config = dict(
    n_layer=15,
    d_model=256,
    n_head=8,
    n_kv_head=8,
    head_dim=64,
    d_mlp=1024,
    vocab_size=3913,
    activation='gelu',
    norm='layernorm',
    norm_place='pre',
    norm_eps=1e-06,
    positions='rope',
    rope_base=10000.0,
    rope_fraction=0.25,
    qk_norm=False,
    attn_scale=0.125,
    bias='all',
    tie_embeddings=False,
    parallel_block=True,
    init='normal',
    init_std_qkv=0.0234,
    init_std_o=0.0,
    init_std_up=0.0234,
    init_std_down=0.0,
    optimizer='muon',
    lr=0.00143,
    lr_mult_o=4.0,
    beta1=0.93,
    lr_head=0.00552,
    warmup_steps=200,
    schedule='wsd',
    decay_fraction=0.571,
    decay_shape='linear',
    final_lr_fraction=0.1,
    batch_tokens=[65536, 131072, 262144, 524288],
    seq_len=512,
    doc_mask=False,
    train_tokens=739800000,
    steps=3390,
    dataset='wikipedia_en',
)
MLP neurons of a small language model. Each row is named by its layer, matrix (down: output weights) and neuron, and shows model dimensions 16-111. Each number is 50 + 15 x the weight over its row's rms, rounded and kept within 0 to 99.
After each neuron's rows, "fires before" lists the tokens most often just after its 100 highest values on Wikipedia text that the model never trained on.

L7.down954:47 39 50 52 77 62 41 34 68 57 43 55 42 59 60 54 36 43 45 31 39 53 59 43 52 36 49 66 42 46 53 51 53 31 54 34 25 49 55 36 94 65 27 83 30 37 39 48 31 54 79 35 80 56 66 62 16 47 57 61 45 52 29 43 63 70 29 27 53 74 41 43 50 36 48 75 43 60 55 56 66 55 47 56 44 56 64 32 46 70 74 36 67 74 29 28
fires before: "0", "1", "3", "4", "2", "5"

L11.down493:43 49 62 62 52 56 40 64 52 61 34 48 39 64 48 33 40 55 57 60 67 66 91 61 66 46 63 22 51 53 51 43 32 46 59 33 35 92 41 37 42 51 40 53 64 61 75 25 49 54 42 56 37 54 31 68 36 46 47 41 39 44 39 54 57 21 38 46 48 31 69 40 41 65 52 32 47 42 70 62 39 77 33 56 26 47 73 56 49 40 49 53 45 38 58 43
fires before: "s", " the", "0"

L8.down107:60 60 70 30 56 37 61 63 30 47 43 53 57 36 62 58 54 42 39 50 44 77 60 55 41 53 54 53 39 32 23 54 36 56 22 72 60 33 36 47 36 43 41 44 31 50 76 67 13 63 44 50 41 58 39 48 34 60 39 30 35 55 65 77 61 41 67 31 77 44 74 55 63 36 65 39 44 35 25 36 52 17 64 35 50 38 33 49 40 56 45 49 49 61 25 51
fires before: " |", " (", "%", "\n", " H"

L7.down384:72 68 70 34 17 45 56 39 29 43 73 36 65 50 61 50 52 49 70 72 40 60 57 44 16 45 42 66 39 55 68 54 64 72 70 63 28 58 57 53 58 63 80 61 58 69 45 43 24 41 44 56 42 48 50 31 43 37 79 57 51 49 46 51 50 47 44 66 65 73 62 42 78 35 34 33 44 62 53 53 59 39 43 28 31 65 49 58 61 29 59 48 62 32 50 51
fires before: "2", "1", "0", "3", "4", " |"

L7.down959:51 18 36 64 70 56 47 34 70 71 50 38 58 50 50 31 61 80 58 61 58 49 55 61 92 47 40 27 78 57 59 47 50 45 45 42 68 15 84 29 65 37 41 19 60 45 79 49 10 69 59 37 77 16 35 51 70 52 71 60 40 50 41 64 53 60 47 49 46 56 49 69 44 66 34 77 59 66 37 38 41 44 48 51 60 79 52 41 35 49 48 74 88 41 64 71
fires before: "0", "1", "2", "o", "is", "ing"

L7.down872:57 52 50 77 58 37 57 48 41 63 71 42 14 59 54 78 58 51 82 65 54 59 65 38 48 56 56 74 36 48 66 64 69 99 39 69 30 19 46 61 62 28 67 26 63 26 44 38 56 61 61 50 43 21 55 48 20 54 55 40 44 50 52 46 27 37 43 47 61 75 39 60 64 12 42 25 33 35 57 62 48 76 36 37 37 48 64 75 14 50 70 69 33 26 56 72
fires before: "\n"

L12.down990:63 49 62 44 73 34 59 65 67 54 51 56 55 69 73 68 62 59 49 43 34 75 83 64 27 57 57 54 42 33 58 57 54 42 33 46 68 67 49 33 43 71 58 80 36 36 59 50 36 41 55 58 39 29 59 55 57 51 47 72 54 34 33 48 52 50 52 43 80 60 23 33 61 32 37 71 51 51 54 26 27 55 28 43 64 48 57 42 53 34 66 44 71 44 73 34
fires before: "0", "°", "ing", "2"

L12.down663:55 63 64 68 69 44 49 57 32 61 26 71 62 61 44 56 41 41 56 47 43 52 77 64 58 63 71 21 38 56 65 70 50 51 42 71 38 50 75 52 53 69 48 55 40 37 47 36 42 60 35 41 84 62 37 38 60 45 40 53 37 47 36 45 49 40 44 43 39 31 56 44 56 54 59 36 32 28 36 44 55 52 71 69 50 43 45 29 76 73 51 71 52 49 53 59
fires before: "0"

L8.down325:32 51 77 36 69 51 53 37 40 49 52 54 67 56 42 48 14 59 35 40 54 41 62 79 36 43 37 34 50 48 27 73 31 49 63 49 87 35 56 48 47 41 44 56 67 55 34 52 51 64 47 30 34 66 85 58 43 62 52 60 50 51 70 66 64 45 41 55 61 39 31 35 66 75 36 29 28 58 49 58 41 26 57 39 37 34 51 48 73 73 45 31 78 38 29 59
fires before: "9"

L12.down171:43 40 48 71 45 31 40 57 38 45 67 43 40 54 67 61 70 44 60 66 65 50 14 43 49 43 53 56 42 46 61 15 42 92 54 17 84 39 51 41 59 39 61 24 59 55 65 63 63 52 63 31 42 67 61 54 55 24 23 71 72 39 51 31 63 36 28 38 54 71 56 13 50 58 56 28 56 36 50 12 23 58 49 50 57 28 39 48 54 72 49 49 57 82 37 56
fires before: " ", "2"

L10.down970:66 32 56 69 68 38 38 43 57 68 64 54 44 23 41 59 53 58 47 58 31 79 39 11 36 35 63 49 46 33 61 43 67 53 42 42 54 46 41 50 43 29 52 38 90 67 54 19 26 62 70 51 49 60 52 50 77 48 30 63 47 33 35 65 51 38 46 51 60 58 98 34 39 56 62 60 43 47 47 19 49 68 31 66 58 53 62 48 33 51 58 45 54 57 34 45
fires before: " ", " the", ","

L9.down806:45 54 54 50 64 52 60 31 34 58 28 25 41 68 35 62 41 61 35 49 41 43 72 47 62 81 63 52 36 51 51 18 72 86 48 56 30 58 57 67 47 30 55 63 79 50 23 43 55 51 51 73 39 43 56 52 28 86 54 42 86 39 55 37 41 39 58 39 57 53 18 63 38 41 50 72 41 62 43 61 57 51 36 63 54 45 59 68 59 57 74 53 40 47 55 48
fires before: "\n"

L9.down207:50 44 39 33 59 47 17 40 46 50 71 49 39 43 64 50 55 76 47 50 35 49 56 53 75 49 49 34 77 53 50 44 46 41 30 67 64 53 25 49 46 47 48 38 57 64 74 26 56 66 56 64 47 48 18 48 45 46 47 11 45 53 43 75 50 28 41 29 45 70 76 66 56 28 33 41 65 51 40 47 72 47 49 75 55 54 71 32 25 52 49 52 52 48 42 44
fires before: " ", " the"

L9.down834:44 60 59 34 60 35 57 55 46 26 58 26 31 62 54 33 72 33 40 78 41 68 55 46 42 42 42 61 29 45 64 37 54 66 43 21 71 37 68 37 51 44 65 72 49 51 39 50 01 66 59 38 33 13 71 37 47 31 57 45 37 72 69 49 68 49 40 49 55 55 60 47 33 57 75 54 37 31 61 67 52 53 64 38 29 58 46 42 66 54 59 61 37 48 07 80
fires before: "\n"

L8.down275:52 60 57 34 16 58 53 57 18 62 25 69 55 44 61 43 72 56 26 54 43 79 66 29 44 40 43 39 71 51 44 51 50 61 61 28 71 46 65 35 50 57 69 53 39 60 45 51 20 68 54 61 40 45 51 70 28 55 47 65 69 64 46 57 52 57 47 48 63 44 39 39 43 67 33 46 47 36 61 71 49 27 56 54 66 45 30 39 53 54 46 26 60 33 35 60
fires before: "\n", "===", "=="

L9.down290:54 50 34 39 74 49 53 35 41 48 37 50 54 58 47 55 37 67 34 50 67 61 73 51 46 57 57 62 37 56 51 27 61 56 58 36 49 51 36 61 58 50 58 56 71 87 45 61 58 42 53 65 56 87 62 61 37 73 64 34 24 52 54 27 23 53 41 67 41 68 56 55 32 51 38 43 43 60 35 61 49 47 43 57 42 35 57 63 10 89 64 55 29 47 48 52
fires before: "\n", "-", "ided"

L10.down549:61 25 48 59 53 56 35 46 43 53 53 24 57 64 73 22 51 46 31 41 73 81 63 21 44 32 41 36 48 53 44 44 75 68 51 38 62 33 44 31 54 42 57 14 47 47 66 44 38 99 01 52 23 43 44 70 29 70 40 52 58 45 83 60 40 61 58 53 56 52 34 44 35 74 10 57 74 73 66 47 49 41 44 59 56 66 42 47 69 49 51 34 43 38 45 64
fires before: "1", "2", "a"

L10.down395:59 19 40 46 39 57 53 44 78 35 71 85 43 41 44 53 33 87 70 27 39 72 54 67 46 44 50 55 53 42 52 55 48 27 47 46 75 53 62 64 46 65 34 32 44 68 31 13 28 61 78 65 77 37 42 55 63 48 52 55 43 24 22 54 23 15 41 49 59 55 44 54 62 66 42 30 40 75 79 66 40 39 52 50 79 57 45 34 62 41 38 64 56 40 32 30
fires before: "1", "2"

L12.down381:74 38 77 48 69 56 41 64 44 27 19 41 46 78 57 44 83 60 33 53 54 65 87 70 36 54 47 26 56 63 58 60 70 65 41 58 49 88 69 34 56 52 58 48 55 34 59 42 57 45 36 32 30 56 34 47 44 63 62 47 46 48 52 59 63 78 77 51 41 49 50 49 59 53 70 49 47 20 62 51 34 49 57 26 50 65 45 72 40 39 58 71 49 42 50 55
fires before: "0", "1", "3", "2", "4"

L7.down315:66 61 47 33 75 28 44 55 23 46 42 61 50 45 66 31 37 28 55 49 61 57 36 58 53 64 37 48 50 58 20 34 35 72 59 42 59 48 47 37 58 45 66 47 43 63 53 55 32 51 66 50 52 43 48 46 50 42 60 74 57 39 65 46 35 54 33 49 55 56 34 59 62 38 37 37 46 20 49 49 45 61 68 44 61 51 56 45 55 71 57 54 35 33 23 54
fires before: "\n"

L12.down415:84 49 56 59 64 34 62 84 45 56 47 54 47 46 35 82 65 42 49 52 23 42 52 31 54 40 36 42 55 59 37 50 43 55 69 47 44 25 45 42 34 19 46 35 73 88 62 66 57 53 57 30 57 61 53 55 43 40 58 56 52 25 77 62 87 35 62 64 46 37 43 44 54 53 63 18 36 59 48 45 65 51 31 35 32 53 51 54 75 43 40 55 66 79 30 43
fires before: "2", "1", "9"

L7.down67:49 53 71 37 55 59 42 41 51 37 32 77 36 66 80 36 36 35 37 82 42 49 58 47 32 72 40 47 51 46 48 72 83 47 55 63 79 49 52 35 36 55 51 55 53 67 68 66 37 53 40 38 44 40 45 45 46 49 69 14 63 36 54 50 55 51 47 71 54 31 35 28 47 25 53 59 85 43 27 48 34 51 72 42 79 45 61 44 34 76 34 25 13 56 66 57
fires before: ",", ".", " to", " in", " and"

L10.down562:40 35 30 67 51 68 86 54 35 56 64 54 54 51 50 78 66 36 43 22 55 38 43 56 48 49 31 51 66 57 28 40 49 51 72 28 16 31 72 53 56 58 36 24 60 61 28 38 60 47 47 35 53 74 30 34 57 58 36 53 47 44 61 57 70 87 32 58 65 52 58 62 56 32 45 45 46 10 42 56 63 41 34 48 50 55 32 70 50 45 67 60 48 59 52 46
fires before: "8", "9", "in", "1", "osed"

L7.down90:50 67 58 38 34 21 53 62 36 49 46 60 55 53 58 55 50 52 66 66 58 36 48 65 58 62 65 61 53 51 45 40 54 45 22 42 45 65 53 50 44 62 58 55 73 59 58 40 68 56 44 52 44 51 59 38 15 27 51 31 58 18 72 42 36 33 38 52 34 60 41 37 49 51 45 50 31 46 53 51 44 48 32 38 63 62 68 51 55 53 50 42 61 55 59 40
fires before: "0", "9", "8", "3", "5", "7"

L11.down334:48 67 32 29 29 50 55 59 35 39 63 54 50 97 50 60 69 22 57 58 25 22 55 44 42 45 32 42 17 27 32 50 46 43 50 33 86 64 46 39 64 63 67 39 32 14 60 52 39 66 71 23 34 48 49 56 62 51 56 56 44 27 62 29 37 24 59 56 22 45 37 54 34 46 55 64 45 68 64 44 40 31 75 65 45 48 66 33 51 50 45 37 59 66 45 22
fires before: "7", "9", "0", "5", "8", "2"

L10.down781:42 50 49 67 35 52 72 49 33 25 63 39 57 61 29 72 20 58 60 47 60 71 69 40 54 59 28 56 38 56 54 44 26 58 59 59 61 64 50 60 49 52 40 88 44 64 54 20 59 58 32 66 23 66 79 85 49 64 49 48 40 53 48 45 73 54 33 69 67 79 60 48 34 46 44 30 52 50 41 53 52 45 53 60 38 52 37 65 37 48 38 65 35 55 63 33
fires before: "9", "0", "8", "h"

L10.down895:49 60 52 52 35 40 57 58 57 44 51 58 69 32 47 21 43 46 42 52 71 72 31 13 48 65 38 44 74 25 56 54 45 29 56 51 56 72 80 30 38 56 38 37 25 17 80 57 41 78 48 45 44 55 74 40 45 41 66 33 58 53 32 77 45 40 72 55 55 50 42 53 28 32 47 65 39 45 29 12 54 42 42 50 50 57 54 49 56 39 40 53 54 00 54 77
fires before: "0", "1", "2", "3", "4"

L8.down199:48 35 58 15 71 52 22 65 31 65 27 32 41 67 71 49 57 32 53 52 34 59 50 69 61 65 35 40 60 66 20 58 42 86 43 52 54 53 29 38 54 61 47 48 43 39 55 53 51 53 38 47 14 49 44 30 61 51 53 25 56 38 45 49 51 47 44 49 33 68 39 40 47 53 28 49 45 65 55 57 55 58 55 22 47 49 55 42 41 46 41 53 43 50 50 59
fires before: ",", " to", " in", ".", " than", " by"